From a checkpoint of a small transformer trained on Wikipedia.
Size: width 448, 7 heads of 64 (1 for keys and values), MLP 1344 SwiGLU, 37.1M parameters.
Architecture: RMSNorm before each block, rotary positions, no biases in attention or MLP.
Training: 444M tokens, 3385 steps.
MLP neurons of a small language model. Each row is named by its layer, matrix (gate and up: input weights) and neuron, and shows model dimensions 298-447. Each number is 128 + 24 x the weight over its row's rms, rounded and kept within 0 to 255. Numbers have three digits each. A neuron's up and down rows have the sign that makes its largest values positive.
A block is one neuron, or neurons of one layer that tend to fire together. Before each block is what it responds to, as a language model described it from the Wikipedia text at the highest values.

Description: Past-tense main verbs right after a subject name or pronoun, mostly beginnings of careers or projects: began, started, had, came.
L4.gate839:128150129141122138134143091152105122168071146122134110077138135118101137149103167140122112159115150120099172130130131115118120137099096121109101091126149072130126157133124134076158123078123162121148109115136114105179132131141136135146132125091131121137108108105141145125110135131089125098165144128190138113147149126128136086115076125135146117148108121151119107167119114124143156079096122126167131161139112142148115130154092135155127127129126136104114
L4.up839:139102142136122128127141132110118153142145115139106120141133105050106144212137113116139142139123113131152131129158149091110129091130125151166102124130107106140127153156171117124136114127169142071070118124116170132161145133118122135116123115145131109132105078132109145170143110128133083088123122128141122123102134136149106162093133154122117145091149158156135162133091127149129114116142109096123138161133149145121097076172129106051112108140118134103100
L4.gate847:141155124125155124106185135124168175160088186138152099129129148079144148156156150120116124101137104182103119114140123137142134114155150120098136127120149115053125113105114132120146099140133185132122141120142129170142171130165125139117131135100110107098121122126126176127131112080150107148120141136116106170153118112141157096091138137129152152119116155130079098102138133138084153126096130106098107142137141180113123132140084129126122127156155151134123
L4.up847:184146104106177183147169154157111106171107153098171155166109152095107115126139132102128100117163155136104126134119124137095078112145157180120176122127140164134151126103138134129133127130175147187123106091114128189113121104106144125115132115163106105112131120091164138115103111093128093086127148157141099166129187137110148127110165136126147122101124142158142094141105145118099112168096088136133109121154135125161122129148126099133123092157165134141109
L4.gate1086:110117117131175116085158144115096102144082116119134127074116107135147117149132169120074125127147179108138097178187153143108105181129149108106113106095140144132152124129143176168138140108167143154136156172108112103132122145130129167102140138123108136104122096102090101127082094108133169106119120128109156125101131135153139142134123127137135138141095159142108086168146110143156131137120115117139130176104155148167139112108094155086129149128125140125135
L4.up1086:102116129144140099115116160115103088120104147140156123119135127111143119128093173110123126150123132147081107115191152124109081165155098088163121097097154068100113117151152147142151117092120143109140137128086176094165171155127152137159112141137157128158172141094124155118149126123093112116102113132138130106136102123143117122115127095147213174136105151158095115168120117135112100156101115090117142160113117120156096121086104147093129154122153126148136
L4.gate1276:120173153135138118124141127170143119138108120086090116129117115153122124157141124128143116125143080149125105150129133137106109134155073102107085170119118112177121141105119128153191132110157120099095174133091117168135151084112075165153141116137067136118117094141115130103146133105155088114141130152119155113082147118113093175080130182147134146129117119123119116148154137154084124149101160163148109103123099135148104123138097109127117155123141124078120
L4.up1276:137130134128098108146145134096137149092082069112140161150116114112094106123142163120120117085126114102155138124128143098099141102146112143092121142143129128206155148096165134163132130123128122071118161134083150155098129131115096111163147130120121092137085163129150101115170148132127149100092111132104108097135102077125109129092169194174112143134172139117139148125145120181111163124150140177109136114145131117106098132126116124124135140157104146091107

Description: Function words that set scope or modality before a noun or verb: quantifiers (any, every, some, one), negators (not, no, n't), modals (can, may, might, would).
L2.gate226:102130106129111136136134126107161141156124131134162099114186112157125114122121109098117124123140128141154124143176163133143115107137154107088121087123129123097119179070154159144092089141122118113143154142128108155103118122123134122106153098145108164149129171119099129159121127121127108140144098120141094122157139101129134129139146140093073154142117130136117132109113130121131096145101123139142137095125146151126142151078124153148137118078069117125111
L2.up226:148152158150167109171154111115096171141117115127127109145118128093117108094129125122154151138125117155174105144132131138148138153144147109116167100163097121101117122126102152131130174112175132156138137122111101130116111120104120138111201153127159101119096092061118147127166100137099137107145108134102120159141103122142101168160133116146119149121110107132098133141111101138152136114112134142144152146091148134147162158117105130156181114086136114126137
L2.gate244:157104141130134141120130152141154170162138099145065157148112122124135129157134106157108118171138137095089154130106167130144149131154155092143142059097077100140144097103156143133140181111109111111127134174148136122120137160129158167095096137097168108145121100069155111149157118125140130122079175102137161108051122173134127121145113181126112116103116162095136112120139107091158144163135116153153122112149139174147177118154157120166115129095131128141082
L2.up244:163132153126121112116139102083119119175091130135114140143142132103117099152149137114145142110142148085096136120119118182162131150096090100121129126098120127117141128190114165141150139130162143138152121137140152124143143158108116134126121106108111132190074119125131105143118140132086122141165078137131150122123144143109193163132142139140120155139132098130108100148168149100125132134096108138135169123047145125154113128118179158138121090109119123108171
L2.gate325:129146120159128112134121186184118098105127141164133107128136115125140104138149121132126117161142147089135117124147116126157121137117142118159152093115089056160115142124144133134127159112128094142159118149136174103105159172119168148106105125086178148145127141114126105105113150130140144136130120142169103127151081117189140138222131111124120108077140158142125157101143113088099125109080110139106120138112142131138112122163106116132096133134133108167152
L2.up325:112082183135141133106113147172109098148106132144116131115144123150180137122142135076110127174113143134167132171115130100172115080103189127131124154114103107129124140118134118184168163127122101130095119111137124131135099147122114152102105103109159122158151126156142151116128117075150098100187124153081150128071126141132155165142137126081131144119133175132155144112114089126137132152140114128121159120133151123176061126103123083118146077139202101131125
L2.gate391:094116093117148136135107150195134136106087133139143141096148109077127148132113129113174114147116107136124112092130159098127192148127109152120132098124122107151133153123137164124123093118135132148133120113134171111129188103122120097197104138128110130144143137096123088124128126061115145154120157122133126142128122104191144131177156101105104152182126147094135118146112102139152124164140131098084147112091121159137176107115106131097140102125121116125151
L2.up391:175170159118117143123107167118116202134130121080127143137157109118144077171164149110162096110083090138112150134120128133150084124162155094134199145132112115143117111142128120118165154129135111128132114148131127114122132149156108128110115108165131146117129119115149139109129130112133135142134122145119124129140176146142154121114134131115123110091152086101095110119085122111076138191088126140112148120135130115127125118126173112103099096121142154115119
L2.gate444:096138118128102101151150094136146150163113156090138110144159156087132125176101164093084129099119145147131098139113125170164106139135139103135126107163077164128125121133109070138123191139153115094167129096162103124148135146093151120096090101112134123171127189125114112120108154137135117139136124137159167125139123153110141100155151152094167121145148123109161105111126130071105147094122127071146161118103168135073134109125168139152107161160134134131122
L2.up444:115127150101117088133132100104131145137089196139095130138165127104128139137110168099128157110137139122135132139094123118131134135130142095136110103160133161157090139112121103135126171117124148154139166152141095093117085124106160116155154116141139106140103182138107107126148097097170098148123087144123148170116082166100099099153190162129151142131103117112111115143150150122123150136168117148148128111116138092095121093157122107150117136140134151106109
L2.gate448:100131176098090116132167107142047137097154067105177142159125168137147131135147121138142167082138111106126127116134145144156126135089151133147123103114138140085117110169164109090132161141173103136137130157168140097109198105139090148133123098141126141086134128130134166168101073126180120093123114141131124115130159123133134166120145134138164102149140152171126120098140134125118156135122111115151152129104155103177118094137116120135094135133126160153151
L2.up448:103150133101161175146141137123096177102122107101154119136094136143155143101104105155161170119120090183129131143146142135100110074150165114147162108166114111126084143131188129088115152108126111177133115145118137135128172128099094148126127140142114146146111122137124123123119125132157139137103132130146146111160166110126137167126129162155093128143107154137124132139167117134179114098138107103147149111128130122154119132180089122125053099174125122149146
L2.gate540:112155125146115126153155148114119155137146140117118090136143127105142128121136114132130153122112155156112119140114184114179089144125134131141131087128147126144158149081157155129133126127097136125140154156136111092066165135188167129130126095109165126136144131093117120101130095123164151169119096114143128144159150117123061165128097081143098105140138142144181115102139124124124113110160126132106149117119142114128140151141144148127092140083158081088114
L2.up540:141146168169171126151116102121168140172156166158063128172096142114116146115110104155108148157153159172129103156129117140135133092161151093159174076102138141083118122107123147102080127077193158156115140168125092078136167118085129147156114099135113086148139133101143079140112090103145128096101145128109126130151143123158116136125135101112069122106139078092100136160113104128142128128118109089157112126140132165117123125108135164137086105092152161135097
L2.gate627:173133146166129151156116165162143091128126143145122111099154119138141116151119094110138145137137099110138125152164170143114136118153130075150126110136149103112135135101148122144156114135170134180139110114137168134100135167146130165152157110108093152142172114148125118160137116103075114147098134167126131162066163143135122158130165104099152145141130121124164120131111108101157113118111132131112164142111135118083162142102106103164097132078086131133128
L2.up627:142142129140107107143081142134109103127134146097180119162150126124141168114128119108134145107108130151131121175098126152128087169101159100179108097123140171126160136109106106156105118082196116114162131113078113177073133118112109134142132108104088152142118083093089125154116096101118125151085092120112179145077155120122122115082158134091096136109188100096122141155109136099140110149132110142105122106120132104104097124118134128087139116148139087095086
L2.gate710:104121152077142107130138124099099162147125120126115139108116154116142109160097129087115099113129174173145111122156118142164118109121137120107117069125134128119176124080177120092136177121139166106203139133075073159099126164131111116099091142142143116106102169160104144144130122134124114126125063126137143127130095151104158117139133116113144116089127125128131122145123139121138110110159088120178105129123132130111147121128148127087105149105095158091118
L2.up710:118127123097105138126144117069170142164088153122124152128113127129129092157090189058116131128154151155145073132126110155127139120143105114089106121144164127111095126139148083095148182125122134124141120135141102140158097167138117163097104146124174111126098161127148140145156143138162138149139113164152114156123072144100107114189160150106159130107118110144127060126100141116135176088143118134121164111119152125122122090162153107099088170158127174097085
L2.gate953:120076131140124107140149159159119149100032155068127117114152055141123129164106136104140131131121128109117162144119111125103088139171118129088088073105108104142114149138154136116160137116177103138123121143126121159177108127114104138088113135103107130122180139127128166108171125157122097090105101154142126135128146130160149152137130134107100119062113136128137099142122117118117124145165138132085110081120135111128112144113124160099115129121170124133063
L2.up953:139093172111129173120160135141148125101120137176124139121081130126146111104170105158107163136107101149131124104114115085131126138154153100120134096086085132124140109144159102113159123120116171135120135081205110170131133122110073177156095135137131097151122160157119146114125168118135066128102091113120123129078156127121172128101150143112109127151160112135136161140121113141129114076142146138195177114113103126154148092118135132118099116131079083160148
L2.gate1003:162130121118124086114094140140123152168114150149113131172154117175160124130157132136120124133142137137088131149146137130128117145095126173127103128133117123105122118171121137086106112128129145133167133126095140098136104146117071119148134113137138074089170113168177116113137165114119122149130129140123162141138124126153165154131101084106136143117139104152167092124089135100139146131138131116041118171135157132152121128067151109141108127123134143130138
L2.up1003:162134095098139102148097106130140174165138099158102145151146162152117156135139092090084091140121147095109087092115117154115136114158128145158109099129157135135101134139128138119146138132119192125115185127114150100114133137149077091111101101157142081095143107086142092093082119121157148134129152106177174133128166131142101154141108152123133133100123129143147130187113173115105136125114083122124076085113128136126124150116164139137115143117137153122098
L2.gate1024:155106123157114145087130098128130139103112120151140180109128108130115112119127116144086132118118107110068118161138121134126067118133146070165149096141139134101126146124157147151106163131177120122158145102116122117129112153096141156121148149169066099149128133132156151122128135127124146164096141149114130129163139108114120143113134107106124157123162144149162109134151106157144100155130098099093159062154089121121135147126114143148154105130132143137124
L2.up1024:114117125202113189116144113120103125104137120125111144121124120085137076149110107141127140135128169137146150096106174158140149119161139117154143127119085094123097153135109101100144106133118123105128168095166143141122134122100141074164133146121151143149155114140095162103110147121126144121124119137165116161183144141136104135190098144135162142105140097132116138137092107161163113165155136112101162141138166140134128120096129089112132104137116141159152
L2.gate1066:148121110160135104137123137162125102122136104185168126157143149127106158120128130151150128161123144146097097127122164154139123127112096121145153124120111053173129182102124134113168128146159146101129096101153136093118120128097076144131081124102174104154158102112138150108079089144096096144107158079165156127146117145146152107124169132116117111113097170129121098128154130161089166116093192127111143156141088118133142129094134133157062126126146101154159
L2.up1066:145157132134139132151118113127152086151086126140105098137147089171131096138130150118119145116126108150145134119137099094132127152144116122121112160121114101098139098131120136152122106097132140112140148126125138155171141108184092136162127148160100149128130147145118119118134099091151129107109120165144168085125104137137143163134160116141122104118108152124112147146091140136143121092120096151157128088115160164137116157127155152110114111107120143146162
L2.gate1166:127135095115129116141144106118130094116066135161139143091120117142170138100086149047093145134149125126123106134117100174133141119127153104164150110126140151125104124141133159099139153107116139141101134092195120172153159131111059114161109105126127129156133106148178093125105103124120111145111117149123145118117186153101152139106110138142093111101092119130134099133098116114139145133095135148115109139101139159114125103085116095149104134153074145111092
L2.up1166:117100084098118145143124142105127135152129104136143141116140107153139135105107112076134108153152155162119139118063160127125133119120130133137193140131099159120100173125135150118073138117136135128141137106131088147136127114104085120183093102175140106161131132168134150091120091121136088145102149148123104133102133149128154116109144143157128167102106160125136143118133141189170152099167133171112094139114109099093106104137129118114083165150142149164113
L2.gate1173:107121108141156160123118118163119141135090143172095138146128096102135134138134163117162136085155144109134178089110097134119131097134135117155141092094144125157132105126158142155105136123112128139102073151143107097116147103117126151109129113086124130188139184108100109122135099122158135109113104123119157117160136171159162127092125120097129117159130136130092118145105144108126170121122128129107115161126163130139123084129118101122149123141094072161085
L2.up1173:162122111164131107134166097131124152161104143123144127168111127147166154152096102129126144120138182150116093131163151105111114147129162111139123134123081105084089125176118082117120169132160115126151152081127108160128139129111152113115136113152152062098141154135106140151087163127133114135122127109120161159126175105109125143198083133148138164139148151117144149114121131129132089122128130158134145053113149177109147120129119143127117142170111169181088
L2.gate1232:166125088144144104112120114131117159165113108167127114115140115154150132187175142139142139124148123093111094125123118142125157130092108151118142100137125097128153127096153125107138130109136102129119097130126122116165099105148136114097136140089089125201189174135089151121111103119121111131119148125122172157108112160144151112180125122138099146139147158150123143134110165110107118132089082122122137131104139140156146162142134157123094148102101103114091
L2.up1232:128119130127091157119105128113149147112096153144147076128109127148153128170133138113142139112146134157139134130148160077092132113111080132133126115148086062106118092143096118171123124116141084094141119137130101134148131149093110109104168116144113190145088131112122160151115121099137086119132079160083154102154117115109133055137132107140116092137138110125094155137109140143129129121135100146145120075117113132109114157118126076137116109131086096142156

Description: Verbs and nouns of beginning, creating or changing state in narrative text, such as starts, formed, became, beginning, released, founding.
L2.gate179:067115143108102138148163136119113108181139166162143114152107187139138158155132148170148137163132195142135141127120101191119123111150150080111129148150098099147077119102158120098143113151139126120116135111109094143095124150136143107106144120155134159133140159139090170125154127121070133119122119154145141156138109145122127087128095127124125143114182130098133144115137106112106195165065109092104134104096119145136126099139136114130097132099153116132133
L2.up179:114114107103163129143098089138120113157127105113144177101131147137114130150094120117139130157176131099140109143122092123160076095147150118130130065123112162121096125093141129179130108135091137136168119134163072106160150128136142098129089111137104144121124114072088100177162113130150114152153104144140106103140145135121096108099164105163124121095137148100146149082116106096137157132127174134087117176107135119146110125101076150151107123113159145189116
L2.gate236:120143109087155144124148136096146164116107140129096069163098086152139070138126144119159116092161183114110138084114072138124130113188094144150105105141129113120125130151148117130123103135113138086163142127168096137144158130121124133132135122107148100177166127117115150125114146133096104126098099147141121126136169068126065147141110128153095120085138107139109152132127105101144085071066118103175139120127132154136107071147108097097132136131111101179152
L2.up236:078096121116125153143105144141126132135164145139103140119093141108123138174139113132120170112115130103142165131123171112115138156110136121118121146120100116104178131188161114150086161134147114134129146147135126135111124150143144135129123128121059114102128142133092165104195122079125120107093137111147128143111127146119127139088169190166124151123146120116108139104175135157163145155160169162082112135154106112116122133089087176075110158168123149064135
L2.gate252:126145089139127167139151144099097128140111103124076146125120124125163116165143134089168100162192155108132135114098092144108107139132095153136150110139152112157099068127106132137133107123134109109117109102124152155121147118145145102149111092139125144092137130156135066142156068109107127126134114150130142100114150117129168116146147153145130155145133141134153132114147095124125146136101126134180177095134132151154137136160144143082143088142139181126124
L2.up252:130131125099115135098119130126141176126128120119116156112128117134161115135143146112145138097093161115104128142131125125172106131150140141180114160126106100123145144131104122128129116172102183129161111094111124119101133169134141143155121160104121168128138104121190117114143082096135154167107152127085161167161134116098129145126121152143139162070159153123147172129179158129175101078107188075115153133086146148133119128142136164152135127121119122159121
L2.gate260:119138088172113136103125122131133121163114110107145130155125094119127118129161079100164134140164162102121124126167153141131096111107104095160109129127088127101104087110184104130135117099168099101147125145116148174154117136125144134102111149145118094094150108162076126139138147112110166089097119132123128122142129168140122092095158105146141132151125117140145127168124173106104132085111111159171134113111156177131112102172144102105117127133122138110155
L2.up260:127152145164129081100165101136124137145108132101136133133155095095119167136133116126189161173153168087138162119135107172169150161135103118100110134125117082166160100151130147151108107190094153136071207131135117115112125123127117149141115143115115104102125126138077141140091131088132174091151110121167165147105143139090125160156136114206111104112150113154151114152124129133126096145140130105135176147149115132150136131145114130131110116124128134137104
L2.gate288:119182154145136145108136138114150089128128169096089132123128146182120115146067106137124143093124122129146114129103154126130123112123086122102109124154142109103159097152106121142094120177164091131113114123102152157163164131123136133096135137135106149130113143105130111139138128132154145086128128177116125060146108132152096106103139166131150145119127123133100151138119164138073106113120134166122168133120087144144101140106137137123100167136144108087119
L2.up288:114191160104150162150073109111129154103131130113117126157112108116114102129110137132074132091155093163151122128120172103107128089103157091159099112149121119129112182102121118139166105125116134157102099083110112121147102142136100112137106158122131088144095155140150115126103103126138102151111184134125114138153125102142102124160084143097092151117099114128149146166185091120080161128105123143125115168091110134155102151104110102155142170100087113134142
L2.gate498:128177102148145116130113164141141161143136204180113082107148130178146163092129155140146117103140120091096099129142152137115136117123109091103102138113134098105122144146146120115143126127170131133134127129131153164146131113104167105142111129119100164142132149129138168122148114089114130124152103109094151105097156091109137116115140098146123121103150154132167143131108149053091166178123126116170158125121138092127132180131110137125124155127121103112132
L2.up498:114158139154108121117129124086135096135113140160156135152122092142157122083169139143140140149101164087166125120153135145132106144125085120137122163087106142128099158136122149160150169142149085113140116102146146114172113137077118146132115095144115089167138096110125091130155053149116120138134176122103146144125115168140122148142138162110101110140133124068130172128156109151125084137102124164145116109134134116107124098121155136115115105162115126166144
L2.gate500:119149123171132093138180119126147097133124149094114116144135107109138105150113157106115130118147111100148133094109104108146150130135089158094146112146143108132158155096081135148127114127137133098070139119122117123124146106138093129094118150150128110105123132086106149139110160135139096134138154145126110131116120120138137149137115140094120111133127158140114084126128117130070089130130129111125158129106120098159115113136082091122117186136147140171130
L2.up500:088146128089161138150166133120135128130120111115124111153093157172134151128114133106100105128113079075137152106162071154074126089146081146133111136132140127128111143154100153110103112140135128098096099108104117145099089089118132118112118129108151147100107113124114172140104127120167124126112150140118118151153149132150179147122079121150097121096137116128090177148131171136120098149160112133112115112107087107145111159185139090109140143148145138131107
L2.gate516:135123067150142151098133121120103133109132130160138120158100138133167126125105135127135151148165118148129109179115119153149149107114085109122128125114115132130128126119125133122154123095131153088133136115148115167137110128161101167135099110134153115106132125136119120142123126118120096139100111130077105109136128090073130185110124086106092137097113093132102100152093154153135140107126116146100128130141069125121132142104107124142134154102149117105147
L2.up516:110106120158151163138111142130159152075133078110086143107132137125127113086131141092113099085150130095111132175120156156121178139161129093128120103110127141151191162137142114118117137091101151102120140109149111155137103110182092128152116128142133132085162134135099087152096106133126121171127174090133153135101105142134081149091131135119124115128128150133121117171091133142074158168153168121098118116148141092136121129126148135132144149159128133140087
L2.gate564:113125135138157063124150154122128097116128114106112103163116083122136115124148121118137120086134142120140113167119115151113142130122081167113110144095129113130148137138136154109157133102137149141121139144136092160133161137169108102096093126091127121133139139152105152120098119125161164130108144104100130126123123141134136112135114099145162166109129117149093117144101099124148183170093103151097100131147153137123154135119168156097107142169145155122129
L2.up564:094097079134100127120109167157139130154125107096104129106114152133095129135143107127157148121142109125120140137134131116160134127160104173111109103134131135145175167140121104125167105147160153131084120101157124139156118140144115127143109133087122098143114151136116112162138096145110108131161130127083119097119138104148165125120133121136164143111112124147135142088073116169153162107136142210123154059131116105133131168092152145146109134183118126123150
L2.gate838:130130102121117121080164177120112130111086121156118099090137153080175052127107133104153161113127119105143139095113088091093130149118120178113108144119092078114095099118153133133119133166127108122155091135091138100116135113091140127111138171164107093107151147124115127134146100116074148154163134115147115099129130138158150159128129152164156138125139166115156123130109115150152154098112175121078120130129092122128080118137082131111101136118126093139137
L2.up838:145112125150154143124146158140136187091093124124084115130156089150134086106084125089149136101117094103095142097111126128111135128168156175120135134131080099154160104144162137147133150138106137117106134152129109112137123101116129113118105149149076101077110133121128158123116103117129116157136119158168183110168154112198106125089141119160139127129136144131137143087135165118115154119120177098091073135131115123156078130158107132147069151139099088132118
L2.gate876:093143089131110155096103096093169138108101135084180129097126133095188087130112133118125140083132166090178110172141159104092132098161179123149125147104073110122130149082117144142175135151163088083146136107073136161135124101111127115172107123140128150112106132127147140118131105108159126128141117153131121086108145114135073161069165186128131115107131167170135140096139129117138101127136148139100101135104085142138105121098140132127104122131131096133135
L2.up876:144134101085155140114138102134131093137088103097103104084122127121154101126100146113115093193161129108107109132152116102170138128125153142141141131123104128150137133132165142147141125143113145128106107124126167101135130116102091146109134116163094118126112121102133097151078131166132131123140114141152127128114167130142093152148175126162118177106090104159061147145084138113164125108157124128125117110100115116142112104137130134123131118148130114125104
L2.gate899:138130144164150115137138173123125103097159129110117114114131090125119142134120151160142129180133134123121100140124093140128127139125150154143109121115137114104091128129135104133205144109124156140100094133170097170125123125095118177084072160109130087120165111158113096150123145125081131167104149142111141104122162110128166181100130129116101125147121099143153131124105154094129158142091117088118159195137141092146098149134106122109125111136115146120117
L2.up899:130171125138104138145078146099082135105104134154073114085096140155112103115114076084137099134124106132110110130105100143111134142103133151149123101103107071142144143099135179120148138145123113163119116171108155085145174125138106134097127138146118148122109102142137096089105108126112100129152085119109164125120121132159089178138144166143137130116122142171149134130156121113109123163151146147102116136137128110119112097146099167156117124105128109157115
L2.gate929:115172161136168116116121141087124126145116132159117082096112123109122117138156126116142116172170184125112114099137089085098152134142101185128120124148093128159198123134157133112145123099120133132078131143199116128111138160105140138126134164132157074108146076123137100117132119144122093116127141117125099132143146144130169161145148119142126128116119085165102152126138091131127167142129103152116152101121130134132119146109127112129091088119163153114114
L2.up929:125120114131143130130140087063113161121119149096118134115099078077097103188131129094150064144129133089137123118161120132126120156101112129120181104145105128148176139156127133063162141088095152106125165104115097119105132149145124100192133149119173084128126122192132122134118150083123138109161150095109142109116148143113163152144103149105133114118111076166143137133155134123160138149190137181122153114133076116128089176092051135113128126127138120117134
L2.gate933:168168143133135101162141119114125127122110117170067095124124149110139112105103166127111090147096171112167095137125132132132143136127137118144094101120146128131138142089165105072159111125117150188102139127165150088163089130131094085098097104118149108142114132136121083127121082134123105128102112099150153088138174146123075173124144111116135113099121162102147095119186101075133078142104115160130114147114155110187142137144134148128128137121140079103073
L2.up933:117097111083120109122130148134115128161127135095105107138130119123112115077068190112110130113094133139095146147116129140117096132168109176136118130118101117086129135135096152146137161128128108114104140124126114142144136138117083128084158154173185116123154121124130111127115137159114093102119082120163184115142159133133142129103109159123123116136118109113142133158141139138102126067135085129075136178164125123121110125178147148152135159122175157164087
L2.gate1005:130126102122163146120103116133144145112154089126108137101083109092134144134098176144147121099103138102115110099088115124094097139167109092109180102118161129120127123127119130123095155134130106109149116141116141166138101091130106088123141110139145128105099091166132162146162102147081130116140108126122104124136143124074098148110147128157130144138134134111100168122180111151111159098117129136119153125124086113141127126090131164090114134098065150125119
L2.up1005:098093103078166162112111107146122181142137117160156152152103076122142119100115155153155077123105130116110115141118077106103117133108152129132092153124093133119142181124140157140107086107135102145108139129136108117167117109145161128132149129114119098117114136104173182128129104146111094136132127116097114167138134141137086114131123135146095152145169106111091175108155117132139137116125147144125144043096136143136124111083089148143140163115063119113165
L2.gate1080:054113092159132122126128144145151089126127129111135120126163108126130149119133109093140172148135158118124155140124118139094139134136123114121131155093149159118121129112112175172176105149110113126115121149116157121150130106132154088138101141109117135128161101142127155115132133099122144134145135138112116086148146114134149157144180117135131182103143142118132146150139143162137169081113094128105114146092118105176108077084107112123136104112118099160127
L2.up1080:139153129132123135109118105123139117193115114127163087104123122105125157122145106178149133112148159125148131139109114091150145149158139157124166134146101130118090103146125161135110125154141066124087146141141132084134129160113132160162157119168141131136140169129176134144129148129127144106136167136167127143120146097132123144149103129159103124145090142100100171132158133144135134135121134103126153104127110120107115169147080151146138106174111135142113

Description: Verbs and nouns of starting, founding or forming, such as begins, opened, set up, formation, starting, mostly in Wikipedia history or description passages before in, with or up.
L3.gate842:141133138095174128161173120161106119149119104119105102110157114114149154116115137134161168103087177125118151152138134136099162146149098161136127143109106140100175095092112176090110116086102154099124126123165098155155097100135127110162130109139096136123104145149113146151125127147077105099115161118140121132147172139122112120175119145111102120084177133127140123134134130064137158100151127128150096179140120116152106163165121114148171120123138121154124
L3.up842:125108056135141154131122132126144161149129125101106148084158127147083109122122127123131117123110100143134126134136107143119142137167114150128135075163119143116142142107132135157182118107137156168098125115143084146143091129138141128123104153131130115145115161177124136138141141134104084091152124143147131089131106139149158134133130170127099107142105113126123108162108150102119137106118144143129107169120132093150126112145140150162127161157092085117148

Description: Modal or auxiliary verbs in the predicate slot just after a subject, mostly narrative-history "would" ("He would go on to win"), plus may, will, shall and "to".
L3.gate804:110152146091141141126106135140110166200093144146103112099171100115105158106112176159146131084147152139149133108103119140128144076169110117157105171146111094099125108088145110124116112080089119144160116091133115149144136136136142137066117120164163116182145200102103176144127128139094116123113086136131092126143125122132142136132144110136135148140131147098145143113196102087167138109097085157172134166097118148113090102119107127104132089096147125146098
L3.up804:076112083119133189092116150135102168108098171120173120080134132077159083143116162104164122098104117125134134122112132125132162128166138106108166072136105136114142116109119122156161157152116095148101156150100139112117114141124166145117120126101105139186095176159129136155149107153104115164139142127126100163142111107134105090102141088106149114156088101104111169151138139145109146105129139143127125110100103131132131140113071084096136124139110159105116

Description: Mostly auxiliaries after a subject, such as they do (not), did, can, plus "which"; also split word starts like do(ctrinaire), met(er), st(eals).
L4.gate600:172126117114129140106123107140138104161125122120126135103143140145140165105100132126121135099137104113091137106158141104124127153133120159081090096154104135124159109110131095123153158159166090097148110127112129113131135120118170088085140082123101085109146120118125145154126134148155109133122120136159122112101077123112145149124149146107142124127083108122097100151094122143122103144125142094110091137110156129150110120104111105150132188139101135140142
L4.up600:118086141150112115150107162193139177126090137149123148142109115111129120154182140093182144142144111134110149120150132097121165125095122173103090135095121121142091098162109132130116112151154066137148121116119128136135128148127133062097102145139122091088168117131109137100174095150133180139111135131142134122130131153117115144071118118131151125140117115128103126142136154122114132125144107165070093129129118087125103071122142129136105132147126120093139
L4.gate654:131087166127122090094134138117162152111109115149148112117125105129140118136145133126140158140176123198101112138134168187125151118102119149132137114128123146122127149126125141138119144114123170113087126099105096149145144142121111136137104120157128106144094132164114096094110160148118138117123061144095098149144141136098117156085124142132119132082155104160083126122136144101135159151180117129122152169137119091109120121130085097115147134127131127108124
L4.up654:117144137155134119148128075082130133147113075141108148093155129127153114121176152094159123094127134146126099103125134145131140158129125167138129121128141133127132160176139148171153189138168115134138104152146144099140136121119081158129163129071151134089107107150123153103148115111066143131192130153127116185155118153107136093094084136105154143107153105137156136103166141094152115146102147152144134134132137102122170134159141122148124153090153126126123
L4.gate732:122141089170107148114111080113177150147110130127168167074118127112133124139118131126121095079132122098128144125153170123141113130168090134147122113094123136133093145148160134140187167171151093163115125114125132134111158127147094084092137107103129102130146140153133154128154119149117104154163111115132153089108141106112145113110084190136126080150108172146120152093124150106081144107097134101131124123161174103105197098151124110124106148111126124147106
L4.up732:112098151161139089137135132133126157154111141129126093126119128142177124118155117114142174099136126122124133106124116125095098114107129142138131150105146093113127099153124125111132127189116159134131125128116108155158144113142093167142117120074111131174071124122136173128144135100131182144154090144112127096127153148150139144112129100093148133133144104138116126102154112101101157158107110139105149161137121105122102098131108132105075124118129121092149
L4.gate788:167120130175124149102168102120118135125123139093113131131132114148172128143130125121159170098159132139113128116125129112135105133144131132140164121147152132138102127121094140101134115157147132106092147166123115030111139145085113149098112136108124103127106156121158136093139143130142131184100122137129132120128145144161157125111153153150134133116100111067137141119103198101137116122123143088154116151124130146123084143143136121133137104064130152088170
L4.up788:166113162107119154147100085186124116109148134118149135127112147136124159121125131107132114142120170158190107100138130086130135137123139107103129120120188185126128127069108064137097126111122138134135121132135075131152148096148143109137146144109140157127077131155073116153129152125130131144130095131166151130128139112121104097139127134137117148134084134121166117098130135174109146138081108129102114189135116124101178119128161119133104118143126141107162